python train.py --extras=["capped logits"] --init_std_o=0.011 --init_std_up=0.0492 --final_lr_fraction=0.0
MLP neurons of a small language model. Each row is named by its layer, matrix (gate and up: input weights; down: output weights) and neuron, and shows model dimensions 144-207. Each number is 50 + 15 x the weight over its row's rms, rounded and kept within 0 to 99. A neuron's up and down rows have the sign that makes its largest values positive.
After each neuron's rows, "fires on" lists the tokens most often at its 100 highest values on Wikipedia text that the model never trained on. A number after a token or word is its count.

L5.gate40:53 48 75 45 41 55 53 72 77 26 41 69 47 70 63 44 43 63 79 28 69 42 62 29 69 55 51 49 44 46 39 53 45 36 52 56 68 35 72 62 56 54 66 57 28 43 31 48 41 87 36 59 49 42 42 45 63 43 69 25 33 25 65 60
L5.up40:43 64 42 58 48 49 48 48 52 38 27 42 49 72 30 58 44 36 31 54 32 46 34 29 54 47 50 39 45 26 50 52 70 71 35 24 58 49 48 52 52 41 58 55 57 46 44 64 46 50 42 46 49 91 60 52 28 67 48 68 38 52 42 49
L5.down40:64 35 64 46 31 35 20 47 99 27 53 46 43 30 78 57 65 34 61 49 99 14 69 47 50 64 43 71 45 57 57 57 50 42 17 72 45 46 59 27 42 57 61 50 35 54 42 51 69 43 60 34 52 52 56 34 71 72 52 52 49 43 47 38
fires on: " I" 26, "I" 21, "D" 10, "very" 8, "est" 5

L5.gate456:44 60 76 49 50 40 45 68 59 47 73 60 62 62 31 45 30 60 31 41 55 52 72 41 61 39 44 31 22 26 21 48 55 55 48 70 48 46 27 31 43 15 73 43 49 45 79 81 59 51 42 69 56 61 46 62 67 41 74 75 49 64 39 40
L5.up456:55 47 53 75 67 33 33 47 57 51 50 64 25 26 46 67 39 39 57 63 68 91 50 26 26 52 57 63 64 43 51 50 53 44 31 64 56 45 62 44 42 40 26 38 56 27 57 37 64 32 33 43 53 37 55 52 44 72 44 55 62 64 50 43
L5.down456:48 68 44 49 40 56 48 70 69 43 49 43 88 88 41 53 32 75 37 36 61 26 64 64 74 64 65 53 51 46 33 50 44 55 19 54 35 38 57 64 39 48 45 34 43 43 34 59 37 64 59 66 60 45 20 56 52 23 45 52 44 52 40 48
fires on: "at" 32, "um" 24, "re" 17, "ast" 5, "'" 5, "q" 4

L6.gate475:36 28 58 42 64 50 35 55 31 63 60 68 44 64 29 54 55 48 41 68 37 69 71 73 50 53 80 58 60 87 62 32 39 43 30 52 50 44 39 55 54 74 67 63 33 51 85 55 44 42 30 40 34 30 49 52 42 51 47 55 52 26 59 57
L6.up475:26 65 71 24 19 56 52 58 39 52 87 70 49 40 42 19 53 62 46 46 28 48 78 49 51 43 60 53 77 56 29 35 44 51 36 54 75 27 27 44 22 49 71 72 67 38 69 49 78 29 70 64 49 56 39 32 37 40 33 46 44 83 55 61
L6.down475:47 65 52 45 53 34 62 38 41 46 70 40 71 24 25 64 69 64 45 54 50 45 20 41 51 58 42 72 49 35 60 04 65 49 51 53 50 52 65 44 56 87 34 63 54 61 68 31 69 54 54 79 67 63 58 68 32 36 67 29 33 62 62 44
fires on: "d" 54, " D" 28, " J" 10, " d" 5

L5.gate199:51 46 34 35 50 37 36 61 71 50 63 59 27 77 38 51 56 63 45 82 49 82 50 43 16 39 46 53 65 43 58 25 58 44 56 31 56 51 34 46 65 25 37 28 35 68 70 35 50 30 34 50 43 31 48 60 71 81 56 35 60 33 52 86
L5.up199:64 52 34 38 53 65 37 53 68 45 55 52 48 30 52 33 53 32 41 52 82 64 60 52 28 52 59 61 66 19 49 41 51 53 47 56 69 65 59 47 45 31 54 90 75 42 68 45 29 64 55 56 23 46 41 40 44 43 32 46 39 44 67 20
L5.down199:61 45 52 74 44 17 54 26 71 50 41 52 44 41 70 44 27 42 50 41 68 51 34 42 32 52 52 71 44 29 40 35 55 13 65 67 45 53 57 56 27 37 77 41 69 31 74 50 59 44 73 40 53 54 49 36 41 54 45 51 76 36 55 39
fires on: "ov" 20, "f" 19, "h" 16, "b" 15, "ev" 4

L2.gate339:73 48 89 22 25 65 35 60 66 35 49 34 68 75 54 74 62 60 52 60 34 35 59 60 71 57 63 57 62 29 41 54 14 53 43 53 62 52 37 49 49 55 67 65 51 55 38 52 10 45 36 44 39 53 66 51 44 65 65 29 50 40 59 44
L2.up339:45 48 38 42 60 61 19 58 59 32 48 30 73 55 48 52 50 48 54 64 66 56 50 44 60 34 58 70 46 64 44 38 74 60 45 62 66 47 82 45 77 54 37 43 42 34 31 51 34 50 52 54 55 42 33 27 23 34 58 52 51 53 42 48
L2.down339:61 82 41 74 45 40 81 42 59 33 57 32 79 61 35 60 53 55 64 67 56 31 52 61 52 60 56 56 57 38 54 72 45 32 57 46 36 43 51 47 66 26 48 00 62 64 44 59 27 65 41 62 57 55 68 51 40 52 59 69 36 89 86 40
fires on: "\"" 74, "\"," 20

L5.gate495:70 48 43 44 73 47 37 83 49 35 69 58 43 43 19 65 27 58 17 35 52 54 36 56 50 57 41 35 64 40 77 31 44 63 54 40 62 31 24 34 45 68 48 73 68 64 62 46 51 55 44 54 32 39 60 26 29 60 42 60 30 45 47 41
L5.up495:68 47 45 57 64 43 42 73 52 32 72 53 39 72 48 71 32 53 54 65 93 48 46 38 49 50 43 43 33 38 44 57 60 70 36 44 39 43 46 46 59 45 58 51 52 20 70 80 66 39 46 45 39 50 71 26 37 34 26 54 62 33 28 51
L5.down495:34 54 56 72 51 36 53 38 69 67 23 43 56 44 21 43 51 57 71 58 45 56 61 34 58 52 42 66 41 57 08 56 21 49 56 57 42 60 44 59 46 53 21 35 43 60 34 68 44 51 36 32 82 24 50 59 52 78 56 42 42 34 40 42
fires on: " C" 27, " D" 16, " G" 15, " c" 8, " K" 8

L6.gate7:86 28 71 57 34 46 58 23 54 47 48 50 53 33 64 69 75 68 10 64 35 41 30 34 42 56 28 61 63 56 52 72 67 38 70 55 42 34 25 29 86 45 74 38 36 45 56 23 45 63 49 32 40 47 54 50 72 26 60 56 46 22 50 62
L6.up7:54 64 55 51 35 81 59 39 51 51 29 27 64 51 54 41 72 40 41 58 65 22 82 81 63 71 75 40 68 81 63 35 64 27 24 57 54 56 27 26 68 58 38 61 17 37 53 68 57 50 43 54 47 76 33 42 58 63 63 26 38 45 67 38
L6.down7:47 54 66 24 48 48 75 48 56 47 33 53 52 56 55 78 37 22 66 46 50 56 80 53 35 71 55 35 59 76 75 41 68 38 55 62 47 34 38 45 58 45 36 64 37 48 46 41 53 33 47 60 41 38 40 49 40 59 55 83 41 75 43 59
fires on: "ar" 29, "b" 15, "r" 9, "20" 6, "a" 6, "14" 5

L6.gate252:46 42 85 54 81 69 31 31 31 35 42 55 37 81 50 53 51 54 24 64 59 64 53 60 53 54 52 41 79 67 47 72 52 38 59 36 37 47 47 51 40 62 49 53 54 47 57 54 54 33 59 72 63 33 38 29 77 52 50 44 50 56 55 48
L6.up252:52 56 33 62 59 33 40 58 49 47 38 39 37 59 49 33 42 41 46 48 74 46 65 64 52 71 74 52 73 54 35 55 68 56 49 58 36 60 44 26 58 48 68 47 67 45 44 59 71 25 47 40 46 69 69 48 51 31 53 28 55 60 70 37
L6.down252:20 64 37 54 09 53 43 59 52 93 49 36 42 53 54 48 44 37 54 35 63 51 37 38 44 70 21 65 53 30 59 55 37 57 62 81 60 67 49 72 40 50 59 74 48 12 71 11 51 22 27 39 42 76 54 45 75 68 82 32 40 12 34 61
fires on: "ial" 23, " trans" 16, "pp" 12, " app" 11, " Co" 6, "y" 5

L2.gate235:33 46 63 47 64 24 44 51 59 54 56 55 30 66 51 51 83 85 61 33 59 42 06 58 48 59 64 78 42 54 64 28 47 46 47 63 37 40 40 87 68 64 55 44 46 32 43 50 41 60 56 59 55 30 21 30 26 51 54 26 59 63 53 63
L2.up235:35 34 38 44 90 52 71 65 47 62 69 49 40 55 72 41 38 83 81 38 37 13 49 37 56 72 40 48 57 38 43 50 40 63 30 43 51 47 50 41 62 48 57 53 36 24 56 73 50 42 60 49 35 29 44 54 61 47 56 48 73 60 57 55
L2.down235:39 73 28 55 29 46 66 42 49 38 22 42 56 54 53 63 34 36 24 64 47 56 41 32 36 88 61 46 40 31 42 47 47 67 40 34 70 30 60 53 62 34 33 42 29 53 58 47 55 62 38 48 39 49 69 76 39 47 70 66 52 53 41 39
fires on: " |" 44, " (" 27, "ou" 17

L2.gate362:39 47 42 19 59 51 39 78 60 60 82 71 48 73 46 36 70 83 56 24 48 70 42 58 38 49 41 55 58 44 49 41 42 44 47 21 66 31 61 75 78 51 79 35 51 51 35 33 46 70 31 29 26 52 49 60 52 47 33 44 59 28 31 44
L2.up362:16 26 19 57 68 52 67 39 54 51 49 58 58 33 25 28 47 36 68 58 41 52 42 62 32 33 68 35 53 27 69 58 25 22 40 53 68 62 66 44 38 55 64 64 37 24 70 73 39 42 63 61 54 55 48 63 42 20 56 26 62 52 55 43
L2.down362:62 53 54 72 51 33 57 47 17 51 55 58 57 36 54 59 57 37 59 57 65 31 33 66 43 54 45 32 50 38 53 60 50 64 62 81 40 48 71 50 57 30 49 68 55 49 35 37 52 54 38 50 25 45 32 40 44 41 47 50 57 53 63 30
fires on: "as" 29, "i" 29, " |" 14, "ot" 11, "est" 5

L2.gate211:28 64 84 37 40 35 34 61 41 59 63 48 73 32 55 36 76 35 35 54 60 54 42 62 35 36 64 47 59 53 51 55 69 54 39 42 38 42 71 57 59 58 64 57 38 52 41 37 45 66 39 55 33 30 50 65 43 76 50 42 35 37 50 64
L2.up211:44 68 53 48 64 25 55 78 46 76 65 74 36 56 66 39 52 73 50 37 48 58 39 73 68 78 51 67 45 51 50 41 63 24 86 54 20 42 73 48 33 47 53 56 68 47 46 39 22 47 49 53 09 24 47 16 39 62 42 53 57 51 60 72
L2.down211:69 73 59 61 60 31 24 30 64 31 44 52 68 35 64 64 65 42 46 62 46 51 29 59 25 55 46 53 42 67 53 33 54 63 53 57 41 42 39 45 49 89 64 42 56 33 39 61 38 41 55 57 51 31 66 50 41 53 68 37 16 61 51 41
fires on: " co" 32, " Co" 26, "d" 14, "ett" 12, "att" 10

L6.gate484:58 36 67 33 74 57 40 51 41 41 52 16 47 45 76 35 60 57 43 40 28 49 41 58 36 36 34 45 74 58 76 75 29 50 86 42 49 50 40 30 65 40 47 36 38 45 56 39 41 24 48 55 58 41 42 75 67 52 48 41 36 48 69 65
L6.up484:40 37 71 49 38 38 71 54 35 36 75 45 70 30 57 33 61 56 43 58 31 59 81 24 45 47 27 54 50 64 53 33 53 55 46 46 34 32 52 62 49 38 34 78 53 62 57 55 44 81 66 71 65 43 61 50 44 83 25 40 69 22 57 50
L6.down484:54 66 22 61 52 85 48 59 45 45 46 55 66 58 45 48 67 57 62 71 43 40 19 53 56 23 52 16 44 38 32 43 34 77 74 53 46 43 61 54 56 69 69 51 57 41 55 47 62 70 64 56 54 48 39 63 31 40 45 85 62 27 45 41
fires on: "it" 30, "e" 15, "°" 15, "ap" 8, "im" 6, "," 4

L2.gate370:60 53 49 34 25 51 31 52 64 45 62 43 56 66 39 38 44 62 62 44 57 72 48 48 09 62 44 22 68 31 36 62 54 36 45 44 69 55 40 30 62 64 67 55 55 56 88 27 46 58 44 28 15 22 25 64 61 66 63 22 68 51 51 90
L2.up370:43 71 56 37 30 42 57 42 48 42 41 60 54 60 73 66 37 39 55 74 64 49 57 29 36 64 41 44 72 20 37 37 75 23 34 43 18 68 27 54 49 73 52 33 26 49 43 55 67 44 69 45 42 67 26 60 50 49 44 52 74 55 50 48
L2.down370:46 43 34 61 30 82 41 38 31 69 67 55 48 57 24 35 42 33 60 37 60 52 66 42 56 34 64 59 44 78 30 30 51 66 31 72 54 69 68 58 74 19 59 51 55 57 43 54 37 70 66 55 74 43 43 42 72 43 42 53 41 51 50 33
fires on: ":" 26, "ge" 19, "ins" 17, "h" 9, "ates" 4, "ron" 4

L2.gate217:49 48 72 55 49 34 48 73 83 32 52 62 45 28 61 26 64 81 58 34 22 51 17 67 51 59 54 58 36 60 29 29 70 45 41 38 68 25 50 36 64 48 32 63 42 42 52 63 43 42 32 45 38 17 81 39 54 75 36 70 43 55 61 30
L2.up217:59 38 51 49 64 51 61 49 40 60 60 79 47 34 60 56 77 85 42 25 30 33 58 51 52 24 50 47 56 39 55 66 38 50 64 57 21 58 29 45 43 50 52 22 63 17 48 51 37 31 34 40 54 60 29 53 53 67 77 30 77 35 42 29
L2.down217:28 56 40 65 42 51 39 75 56 32 27 44 76 74 43 48 71 49 30 29 40 55 31 46 64 63 41 45 47 31 42 38 74 17 25 38 61 49 49 65 53 22 51 65 52 70 55 51 58 60 74 48 47 51 36 40 61 59 50 42 54 22 46 54
fires on: " n" 85, " (" 6, " Q" 4

L5.gate374:81 16 62 38 69 63 20 11 57 80 82 76 51 56 58 51 63 32 82 45 12 58 34 49 42 41 41 59 72 62 55 60 42 56 54 55 47 44 44 61 85 20 50 44 46 41 52 39 52 07 66 68 39 67 42 74 20 35 56 73 31 57 23 52
L5.up374:64 52 57 25 49 40 48 41 44 61 45 58 53 50 82 69 50 39 22 60 23 40 52 46 37 72 54 46 71 42 33 55 25 32 58 58 42 72 49 38 52 31 69 39 40 74 38 27 55 46 63 70 59 68 48 69 20 67 38 12 18 80 48 28
L5.down374:69 34 34 49 48 62 19 58 47 81 65 58 39 50 72 56 37 66 37 38 38 38 47 53 50 71 49 44 32 65 45 35 25 52 56 47 78 53 10 44 22 77 66 55 71 56 64 36 58 20 47 70 52 43 38 44 52 51 75 55 58 33 49 68
fires on: "ould" 21, " |" 21, " not" 18, "ill" 16, "ay" 8, " would" 8

L6.gate106:74 37 59 56 58 43 42 36 50 31 70 49 30 40 58 23 53 53 45 70 53 55 34 68 43 26 32 38 36 90 67 09 74 64 47 33 31 26 54 55 88 65 55 60 54 59 54 42 50 65 44 64 48 63 39 32 64 84 50 24 72 41 12 35
L6.up106:65 37 72 67 41 48 27 64 74 61 70 46 65 54 17 26 49 35 61 56 65 65 49 54 52 25 59 64 43 45 36 48 55 70 72 73 25 59 41 32 45 47 56 49 54 66 28 65 59 66 38 11 10 54 39 41 29 52 39 61 96 49 54 77
L6.down106:60 25 85 62 57 50 50 76 59 43 49 53 31 54 77 34 73 78 53 51 41 42 65 67 70 40 56 53 47 64 12 69 69 60 58 52 28 40 46 29 51 40 69 44 50 54 54 72 48 51 50 48 73 29 57 40 47 37 38 55 34 12 61 66
fires on: "." 98

L2.gate124:82 45 50 27 39 68 46 42 55 45 60 30 44 53 42 40 46 48 46 53 52 71 68 60 71 21 91 37 56 50 36 29 34 63 73 49 12 36 17 48 51 64 41 35 54 69 45 39 61 30 34 37 54 46 82 49 54 57 84 36 43 54 38 82
L2.up124:34 55 57 52 51 38 28 45 72 61 59 39 54 41 69 45 42 54 72 55 48 56 31 56 41 47 42 37 40 45 22 37 34 38 66 64 62 53 50 52 36 65 52 44 57 70 49 50 50 80 45 13 35 49 75 38 28 44 65 27 62 53 76 51
L2.down124:83 48 58 64 47 49 52 64 57 37 43 37 60 63 69 42 59 66 58 45 51 43 66 58 52 30 56 41 50 59 47 38 70 48 60 54 51 17 54 30 68 35 53 53 49 67 39 67 72 34 60 67 44 58 50 58 59 91 64 58 41 58 21 34
fires on: "." 97

L6.gate17:37 33 51 54 37 69 35 31 27 63 80 50 76 57 58 36 45 35 04 59 62 57 32 61 16 44 47 48 50 68 51 57 50 17 61 45 59 35 39 48 57 51 50 47 14 65 67 50 50 58 37 54 81 64 41 46 74 71 37 44 46 38 23 41
L6.up17:30 38 57 56 37 45 81 42 54 45 64 47 62 38 52 36 57 50 44 53 45 47 73 62 57 46 42 71 41 55 66 42 51 44 69 67 37 27 51 52 44 84 62 70 68 66 52 59 65 38 43 31 23 53 35 50 19 61 53 49 46 42 54 64
L6.down17:73 70 23 20 65 72 10 50 35 62 54 54 39 45 57 59 21 41 23 38 60 45 36 47 54 62 22 41 43 71 26 33 42 54 39 46 50 57 59 62 70 38 42 35 40 42 46 64 51 36 57 84 52 36 47 48 43 52 46 48 65 39 00 47
fires on: "," 17, "it" 13, "er" 12, " |" 9, "\n" 8, "ad" 6

L6.gate240:60 35 44 56 52 70 31 42 51 42 42 42 54 40 81 42 75 34 43 50 58 57 56 66 44 45 46 46 44 53 62 63 63 46 56 37 66 63 26 64 52 47 80 20 35 50 90 20 25 61 26 49 55 43 71 49 51 45 45 65 30 28 45 59
L6.up240:42 60 78 35 49 68 33 75 71 22 52 77 57 51 51 42 61 33 78 47 58 43 70 40 80 31 71 41 68 34 43 68 60 23 50 64 48 62 25 57 55 53 59 65 48 63 60 31 43 53 32 48 58 59 83 28 33 73 36 48 53 37 68 37
L6.down240:69 27 42 59 62 63 31 54 39 48 45 38 36 71 58 54 24 52 31 47 63 29 35 79 49 36 70 67 52 30 43 38 38 44 38 72 49 59 30 27 65 37 57 58 47 32 63 47 59 40 37 40 90 39 50 37 29 67 57 48 49 32 73 56
fires on: " V" 28, "ev" 24, " v" 22, "V" 19

L5.gate380:79 43 49 46 64 70 43 62 55 58 67 75 47 30 62 58 40 28 50 41 36 48 46 30 43 31 22 27 59 39 34 19 38 34 40 61 61 44 29 40 41 33 52 54 43 33 51 63 37 27 54 62 33 56 32 72 28 64 84 48 52 48 54 43
L5.up380:64 52 44 54 37 65 53 48 28 63 37 32 80 45 57 75 51 62 97 39 58 60 55 40 56 54 43 44 40 50 51 54 39 46 65 70 03 58 58 44 56 75 76 20 18 47 44 46 60 52 47 73 40 57 54 51 67 55 52 74 17 47 49 51
L5.down380:54 55 41 16 44 51 32 64 82 45 71 60 49 38 69 48 60 16 50 44 45 63 75 24 63 53 64 68 58 41 55 37 33 56 52 36 94 44 40 45 41 58 47 40 90 56 59 60 35 38 55 62 52 42 56 46 29 81 38 61 69 60 50 87
fires on: "ill" 24, " can" 18, "pl" 17, "ould" 17, " would" 15

L6.gate190:74 28 22 46 58 22 22 58 62 39 60 42 33 51 45 47 52 51 71 47 67 51 50 48 26 44 39 83 75 59 25 48 45 05 54 48 54 64 30 23 38 46 50 56 35 57 42 38 59 46 52 58 32 54 55 69 60 76 78 41 41 48 58 46
L6.up190:32 67 58 59 47 58 04 40 54 37 70 26 50 47 15 41 40 52 33 46 21 60 47 47 83 45 51 42 69 60 49 46 62 25 68 55 55 55 42 66 33 32 47 29 73 63 60 38 20 59 33 67 29 44 43 64 48 43 65 19 74 70 52 44
L6.down190:59 29 27 56 71 25 44 18 77 41 32 54 36 42 65 59 46 49 75 66 55 53 21 56 30 59 34 37 63 61 42 55 42 47 55 54 53 50 53 40 53 56 60 50 33 44 35 76 49 68 85 53 63 43 61 69 48 68 63 38 55 29 39 52
fires on: "h" 94

L5.gate74:47 30 44 76 47 41 69 25 49 51 72 24 58 63 52 58 52 30 56 36 55 67 50 67 51 34 67 28 29 41 47 56 24 22 45 20 61 49 66 57 48 48 75 51 47 53 32 59 44 46 33 55 18 68 47 58 63 61 90 73 66 62 38 49
L5.up74:45 45 40 53 59 56 68 52 75 72 54 56 41 45 39 63 57 47 75 37 34 69 73 49 58 36 56 50 41 64 41 25 66 44 50 30 58 54 67 34 75 52 41 28 51 61 53 44 46 39 55 47 28 68 46 50 54 31 27 20 61 72 45 45
L5.down74:25 58 64 55 52 68 41 54 47 69 34 75 52 51 32 32 72 72 59 61 45 62 65 52 37 51 31 57 49 43 13 49 65 62 39 65 51 46 51 39 45 42 29 57 60 74 69 29 51 62 56 52 86 41 56 34 38 50 47 30 27 40 86 91
fires on: "ec" 27, "ad" 13, " rece" 11, "r" 7, "ath" 6, "ers" 5

L2.gate393:60 48 46 49 73 59 65 64 47 59 57 27 65 45 48 72 83 38 74 61 22 71 39 64 63 27 53 67 71 39 31 66 33 53 11 51 69 34 61 57 40 72 54 44 55 66 62 24 57 46 65 55 45 50 46 41 44 55 51 25 71 78 40 51
L2.up393:97 68 39 71 65 81 53 47 61 76 64 51 80 72 25 65 72 75 53 66 67 43 60 53 76 39 45 47 34 28 55 47 61 69 36 59 53 42 42 57 67 51 29 65 54 57 40 42 28 81 56 44 70 48 64 40 51 50 42 52 30 29 58 45
L2.down393:45 70 57 33 52 41 38 49 53 43 52 51 49 45 62 39 56 65 30 44 43 52 61 49 35 53 61 45 64 76 33 24 61 31 54 33 45 53 54 56 16 39 73 49 53 30 64 71 47 35 38 63 46 55 37 98 99 92 57 66 54 36 46 49
fires on: " |" 66, "us" 27

L2.gate38:70 49 48 39 35 54 61 57 36 64 51 46 18 47 89 37 72 30 56 62 67 58 62 34 65 46 59 44 33 43 68 23 50 29 55 43 56 62 35 39 41 55 47 67 60 48 52 36 53 35 42 48 46 40 35 56 57 43 23 46 53 35 40 62
L2.up38:61 57 62 49 29 73 68 60 54 55 61 26 67 60 66 66 71 70 30 40 70 71 53 31 59 64 57 51 47 92 38 17 33 54 34 48 36 54 52 41 51 39 48 62 22 43 68 34 37 59 31 36 53 27 51 32 56 44 57 34 32 43 42 17
L2.down38:47 44 61 50 34 27 42 29 36 67 33 58 36 27 52 48 40 47 47 26 26 33 76 59 52 39 55 66 36 56 73 57 57 63 67 37 42 62 74 35 35 49 35 44 73 59 65 83 66 65 30 59 54 38 45 40 44 37 60 60 48 66 68 72
fires on: "g" 75, " pro" 13, "b" 6

L2.gate8:29 48 50 44 34 63 41 43 47 56 54 73 83 46 38 33 54 38 32 65 68 58 47 66 43 66 61 45 39 42 44 37 36 06 43 62 31 34 68 46 82 46 62 39 39 61 76 49 42 80 34 38 56 45 38 31 39 70 22 49 49 47 52 49
L2.up8:55 64 52 55 43 60 19 57 66 47 70 66 38 46 33 37 29 56 45 62 75 68 60 56 42 47 55 59 78 35 20 41 61 34 41 64 48 56 55 37 65 69 44 60 35 54 61 42 67 70 47 40 53 41 39 60 66 44 65 37 51 77 59 39
L2.down8:54 67 45 52 47 64 30 35 51 26 48 50 67 55 70 54 78 68 60 20 65 54 29 39 65 56 48 54 55 50 02 39 61 34 29 57 62 48 35 49 48 36 55 56 23 50 41 33 46 52 67 61 28 22 44 59 25 39 45 45 75 51 60 48
fires on: "qu" 15, "ro" 10, "olog" 10, " |" 9, ";" 9, "av" 8

L6.gate203:60 36 68 16 37 47 55 31 66 51 48 47 60 51 32 75 60 80 64 56 24 60 61 58 47 39 70 48 38 33 46 82 26 34 57 51 36 39 53 43 70 74 66 34 47 69 67 34 52 28 37 48 29 52 60 44 55 50 57 23 47 53 22 64
L6.up203:85 65 16 51 60 57 43 46 46 82 57 36 54 44 66 66 52 44 54 28 58 56 58 67 24 49 16 91 54 37 55 69 26 28 66 63 79 47 65 47 48 55 61 73 52 67 59 39 52 53 20 76 58 55 50 37 53 13 63 45 45 54 43 67
L6.down203:46 76 65 68 31 34 89 38 50 41 55 74 53 50 59 16 44 35 49 69 41 52 53 50 53 49 55 41 52 63 25 82 82 57 17 56 50 38 62 57 39 67 45 28 54 39 42 62 33 79 54 53 48 24 15 76 62 51 45 46 68 43 53 46
fires on: "19" 14, " |" 12, " a" 10, "en" 9, "z" 9

L5.gate344:32 44 80 71 57 41 59 62 75 54 43 67 50 51 45 46 66 41 43 55 55 50 70 52 36 48 29 25 44 59 47 51 36 23 58 69 39 51 80 48 60 71 59 41 36 25 74 58 69 78 43 48 44 44 36 53 60 52 77 40 48 39 57 64
L5.up344:48 44 69 62 58 51 65 33 64 15 46 67 41 34 64 67 61 55 31 64 59 55 68 52 51 24 63 26 66 44 32 35 44 53 35 46 37 50 50 55 68 61 81 60 36 75 28 49 38 39 44 50 48 68 60 68 44 23 56 40 92 51 21 69
L5.down344:64 61 56 37 37 37 36 41 37 60 32 39 46 66 48 45 25 49 57 63 53 45 17 58 45 76 51 33 46 53 53 50 37 38 04 86 61 59 44 41 47 44 64 52 70 61 56 34 50 67 59 45 57 48 70 35 33 53 66 35 22 37 31 45
fires on: " sp" 42, " am" 23, "very" 8, " Am" 7, " Sp" 5

L5.gate308:64 37 62 50 61 54 31 63 98 46 71 60 77 67 63 44 53 49 80 46 57 64 39 49 75 45 77 49 76 18 31 47 31 47 36 20 63 34 66 39 29 43 51 43 53 54 66 50 78 75 79 50 69 56 75 44 36 53 56 41 60 31 37 58
L5.up308:55 64 52 44 47 60 38 53 47 43 56 50 62 69 47 13 52 31 30 73 51 18 69 28 47 48 54 47 27 46 88 52 61 80 63 33 49 49 25 67 73 26 45 35 43 47 59 50 13 67 40 60 61 92 41 34 40 44 38 35 81 56 66 55
L5.down308:48 68 42 59 41 66 54 52 32 34 49 53 79 55 50 58 46 73 12 70 43 58 53 60 69 56 67 53 62 39 41 47 23 29 59 67 27 45 53 40 42 46 46 45 64 71 18 51 21 51 24 49 70 61 54 45 45 52 43 48 43 44 57 38
fires on: "\"" 92

L5.gate241:66 41 36 57 88 51 34 45 42 36 61 48 61 68 44 52 33 67 28 65 52 39 55 71 30 45 35 70 66 39 64 31 70 42 47 58 70 58 26 63 45 66 66 39 56 30 60 70 63 44 25 80 25 45 63 45 48 59 56 51 47 42 32 60
L5.up241:32 44 39 46 12 61 51 70 55 36 66 43 42 74 33 69 35 55 28 64 77 54 51 74 60 31 51 58 59 60 55 38 71 38 52 83 55 49 40 39 45 76 67 51 60 42 59 58 74 30 58 47 29 78 58 60 37 61 59 66 39 55 27 43
L5.down241:55 45 53 79 40 63 60 29 50 43 12 33 58 51 16 39 39 79 44 30 54 44 37 40 28 65 43 59 62 46 36 56 41 60 46 58 46 28 57 59 61 34 42 39 48 54 50 84 21 56 57 53 69 41 45 40 50 46 80 62 29 37 49 50
fires on: " D" 51, " T" 25, " S" 23

L6.gate211:23 40 27 18 60 57 43 63 71 48 44 44 44 68 53 34 61 42 47 34 60 60 61 47 38 40 23 67 55 37 63 41 43 41 69 48 35 46 56 67 38 31 83 63 50 91 72 55 20 74 42 56 82 39 49 37 49 56 42 28 60 47 41 38
L6.up211:58 50 47 41 57 70 18 49 73 46 62 70 34 44 21 45 42 90 43 38 28 31 61 39 66 50 53 59 44 18 39 43 24 53 58 01 40 53 72 64 71 55 57 68 62 31 56 24 30 69 56 63 53 59 51 52 68 11 53 56 58 72 29 57
L6.down211:51 49 70 71 54 70 57 41 50 46 62 37 38 25 43 60 65 54 69 65 39 30 57 87 64 69 65 35 44 54 22 76 49 61 84 57 86 84 33 55 45 37 52 47 53 18 32 20 48 35 47 29 65 63 60 50 76 43 34 36 40 48 55 45
fires on: "P" 19, "A" 15, "C" 10, "R" 10, "}" 9, "B" 7

L6.gate516:84 44 61 62 30 75 65 36 39 46 70 63 57 52 61 57 44 54 55 52 21 58 41 56 66 45 45 42 60 36 56 39 20 60 69 43 49 52 87 55 71 41 60 35 29 66 43 36 50 47 60 99 47 44 54 55 51 42 65 28 35 63 65 74
L6.up516:37 58 42 64 56 59 60 57 38 52 49 46 54 50 61 49 64 64 33 78 35 32 76 62 40 42 52 44 71 61 48 49 39 42 40 29 55 56 53 43 44 46 45 26 55 99 59 41 54 42 73 53 53 61 53 40 53 35 58 31 31 64 21 38
L6.down516:53 31 36 50 42 77 39 50 21 26 44 67 22 73 44 38 31 22 56 39 21 47 59 55 63 32 53 64 41 45 34 67 58 61 48 38 95 54 28 47 54 57 40 56 58 38 53 46 44 49 49 30 44 52 64 61 35 42 46 45 42 72 56 88
fires on: "%" 25, " rele" 13, " part" 11, "ent" 9, "ult" 8, " " 6

L2.gate89:47 52 64 40 27 68 41 49 54 44 59 46 77 54 49 61 62 65 52 46 65 63 46 64 25 67 35 76 71 52 53 39 39 43 51 39 65 67 58 55 71 55 70 44 58 89 64 50 28 50 27 51 52 78 64 69 25 43 52 49 54 27 40 47
L2.up89:67 49 46 42 37 46 52 70 43 61 57 43 50 54 25 59 28 31 38 35 50 41 49 43 55 68 42 48 35 18 33 66 78 66 47 44 43 30 57 43 63 44 45 55 88 70 38 41 52 64 65 48 49 51 50 41 58 53 74 69 20 79 30 61
L2.down89:76 21 57 70 57 24 44 54 21 64 69 33 30 34 39 62 53 40 16 61 33 33 54 65 56 76 48 29 55 38 26 55 33 66 62 42 65 66 54 66 30 26 68 61 56 50 65 48 59 52 59 33 56 53 53 34 49 65 50 18 43 83 70 73
fires on: " ag" 25, "P" 14, "C" 13, "S" 8, "M" 7, " and" 7